Weights of a small transformer language model.
Size: 15 layers, width 192, MLP 512 SwiGLU, 7.29M parameters.
Architecture: untied embeddings, normalized queries and keys.
Training: a variant of Adam for these matrices, 11609 steps.
MLP neurons of a small language model. Each row is named by its layer, matrix (gate and up: input weights; down: output weights) and neuron, and shows model dimensions 32-159. Each number is 500 + 50 x the weight over its row's rms, rounded and kept within 0 to 999. Numbers have three digits each. A neuron's up and down rows have the sign that makes its largest values positive.
Before each neuron's rows, "fires in" lists the words (lower case) most often at its 100 highest values on Wikipedia text that the model never trained on.

fires in: "one", "remained", "made", "intended"
L9.gate146:489545508489375492543564559493579466508549467532532491563507554403470498555518493548506445537502572405563545573525539534532443547504426470464479499479485386562462484500623528487510524451416560534597437522549587524552596494551468555467466445463517471483450512564477474564381452491552436474503451566503459534529569575481395485594499537488516524420573465509455416523560454473409373440486
L9.up146:385509547419501474535477412466507453578496465421448376481534533556537442552484518510564482558571579403516568379487544460550563496555467395410550486534387459551511456405498427474469548488483568524502520448502478542490482502492541609545500532429549442516551496475464586593556544470537514482577424490429526597510479503543505563519502520583487427512432418532459468471548386502473412501586
L9.down146:356568538459574555512497474459473525501448441440391448453494513539427534436569503550490543416593590518530531458501475521581513478529425430475478493523428473388434482451501506491550496534513522468500544562396467542476456473562564454522401494556479414538556508486438509542548479516448477512509526428536588507449487515578583499500521586455570471521462410538475479524488461548507504405483

fires in: "only", "all", "than", "that"
L2.gate360:460493565525440458474522442467606426398468513489428493528478495480624517512562515537528465501558508447580604504448495468419498465529487420454510517482505466484494532563427549492496490497502488534588539502615570558443634440480500531506502464581629595449432597570522504544451465527509495535470425495505424456469449543559350497541549427553457539439486469428565553454446494493491551442457
L2.up360:585511458489489573504464527532480524504539512527498467442534504553491461544477507489454510476438527515551502497470460565498475455596497511481433468564490490518492454493482438521476526537546558491506509471497459524497495408427556504456519475460463456337505507448542539467490528465486605440603567476493471534502486522480520526434530569554374603516547557426505415423523553458496367516422
L2.down360:591476404533528540495493500562438497494504568436586497451543502580439429494411468449491507456452493570520485495547464500505477548538504571469437519526503466487499481498522414530491556519537494471466535501465479483517477468453468485488500483448461435275554416457537545444507506490485563462568580472578547513515565448452569532471445651455441539588503563452462415520549584547530389537439

fires in: "can", "not", "or", "may", "do", "times"
L10.gate203:562528484409358504498590341528487426536488497534576484447410477500501576551488467511423561466431507488491533530483504551468453495511546443484539432452428494554474467517443601345603522507489557448460508510482506564557555526546426494502531467429547387526468503606473467503530558448426497518410539512519481468510493487582512523451445518472474493456520447451534551534470416482564408611426
L10.up203:529524474558502485531387500416509400544480413521459481526469589463492500438476495484458467570490470507508470544492437410430473357584555476503484515507559533562531407483549559526502411512480563501493482465515489494512511473543560571587551467436565408499471562529484479414461575537470496556618615510500541474570464572457528517475489506516473512509504548435564549461499563528520415591519
L10.down203:547430417491532550445496539438563560517506469485445529506473468484453519537421472476493498537413447495504455558579529472498574452574543402391428486449489584481560432529584518576513472553524551532459532521572538496493557455510429584543510533491531393461446458562482544521486491532496470570534578541423454426582399560479534449453499559525350535481402551502552466473520562491472474503545

fires in: "her", "his"
L3.gate292:453490558559505545517433518500528595539502534448518521459467511544546489531552504412532417550501427473515432551465566523510508413528417408623511512554550514583514526512539469528400507512535458473470421498536532355537557564563510468460494605517529502467509560526534466666597366445454548606543531471505465561499536472564493447526491500504534558504537500464478519450497547526503526523526
L3.up292:511445491418479590487485545534544434501530470584498408478429568510572462457435513456428508496581547520466586451491518484539510499514481575560431600610517610545590450544555469480448430452445490530551452571451441604515471531437472479478512472504500497444457508466464591436454473465593474465486482546505508531447472528418488447428485457502406475535544498546474440475504554488527445448462
L3.down292:571583513454471660468468517570472510471524536552482456499374522575554432499478523387442470503599463481505507430450493567548562472487477507424482473526521458517455497517563478509478456468484525523553557558489461572465480554468554507546571573515480509346510487494474525471480509515544518539544453578450545530533509551547538506496454470468388572509585551528428464488489508523530384445458

fires in: "its", "his"
L2.gate28:500462547470418458487506491490442441482451493387439470563433546462530501401526576502399548530636540540496477573445423503559477528400451490501525502535498560602564561485502433470559437510529582545522517535584560514491449489472580455481458431511491528485424562524463581500441507457524497457453462516486540483474486566475509369470434488546462497546518492543444551447483505351525547430406
L2.up28:536523454502512537499481418471479442558449516539581565503474378475517479501532530458583484518481566500542454579525487514500472468478498513511450602524513417499450510458450600477406525483553502507570534460545496483389645530556424545528519543442503574381570519493485468556469530519445566593513505592468528583599488566480452553556497451486488504453541446469446592436538474524537506475540
L2.down28:534443464579457518571459448466489484460428506535542508474461451529486522485501478424458537507537547558547512538457515556553441493427517531485494531547504430517495496488433553487449487527544550449521507521483531443425537557567515515511474474507468564257576527469491502548481504529454562578466546572489502566536483497477511537483458518436348570456560495544426492449488477502555412383432

fires in: "high", "water", "general", "best", "highway"
L2.gate18:559482574481498418443529409506563349454530473471432489426501498494518526480503392553473481582536543462492585503426481538502466542436554445529523603495460549526503398530459506474503562454543480494502522491576489484433562474504541499582523567600479602508459580524448509549442524515505497503532461528559492536512499574560491516613410453505542548530404414523390552466460555466489612464499
L2.up18:495441526483604510421517512508398484418482473553484523516515487522552499475518453514508521482474448482472611482564504639444573505496553500547518454563496504430513500516455598478561536455585469565630482499492536487428508467546448525535504480484415479507490503551479510552506490498516443426409496537499497537477570489557530507430383536571612402561525509554529497542464475543542482504399
L2.down18:465487505535501457526415509536540540440461507589532484450560520508510524476522521440469444476364388455510588464507507566498523479570537493590519536542465421547553566588499512458586510503443455578521474485420445471464557452522514552457580532481444458521538465507463484538506546522505538429436407489578475507427488466449492484477465727613676490549531519587570549510524535494554499522468

fires in: "music", "football", "women", "footballer", "play", "mf"
L3.gate456:504437543490557532491469462404456409441461590471585482564500483503550516474522446509417535472517474475538510562471489544467533546386463478474419408569456399566501518450533489495509524360492528498472415487553454520417577495582397511516593483562470521560542481493507436553435426483527488487499579515504488497528400624448489527480461574522507472587484456539542531527474516515569568433428
L3.up456:408543505495544540552494442510559502463462502432556553556525477451467480395409478469498486566430516437488483509490506474552528533425525491504403503551470441527583498559493521552404523453495533445513503450489460554524457547479470441547544486551481486494553525412545491493427460502508457521571471413385490438524441583497505535475577488613539528548479545466430481486471548529479569550561
L3.down456:470477460549475596463459450538476486448458431496546491435500514504429520512486525398575520533420457468562538405455450511528485502502531542510424476475496503419523470540544463516542492523593527493543509454484467471572508554434446579547514561476519472439496470530511473412445570529538466453535447523400444528450462504543484528563577488694492575563472614396467470369486540447503539523481

fires in: "song", "book", "songs", "group", "books", "songwriter"
L4.gate232:452610574467526490498493527425508438609483552511498531419447512518516482492444525549549488546461512535472467489466472384558501459614483543554605478506555549483603507484566490494499489452426526569431536495481492561509452531538513493498547489442465513471554579505516474465474514453527570563537665486492522442537432466458417499611511449606490543444489432597502563466545524475488478518507
L4.up232:469503498494471536470420481370452527447458471565497434460508495537528467479501513507551439509495524499545369482557546584614511471443603481581461367597503471607477512414467475589501551504528456517523544442413531480444533421518467494437465532505497463404533515470458548533550492512484504444487503482507421508454450364589456476485444511487583473462484492465457495415547521417452412527496
L4.down232:437471489458507512475475495469488541494445522549530530480559524420518518434429533496476480437475461556537408453487552512557472462497467490573431498560517518639478518476490466553559484479452418480454429506439506484523444450479483383464484568477502458398557624388539561532498493426544507562522509484390325460514448453512445495561506442621479419466496447572407464473543480448404456461498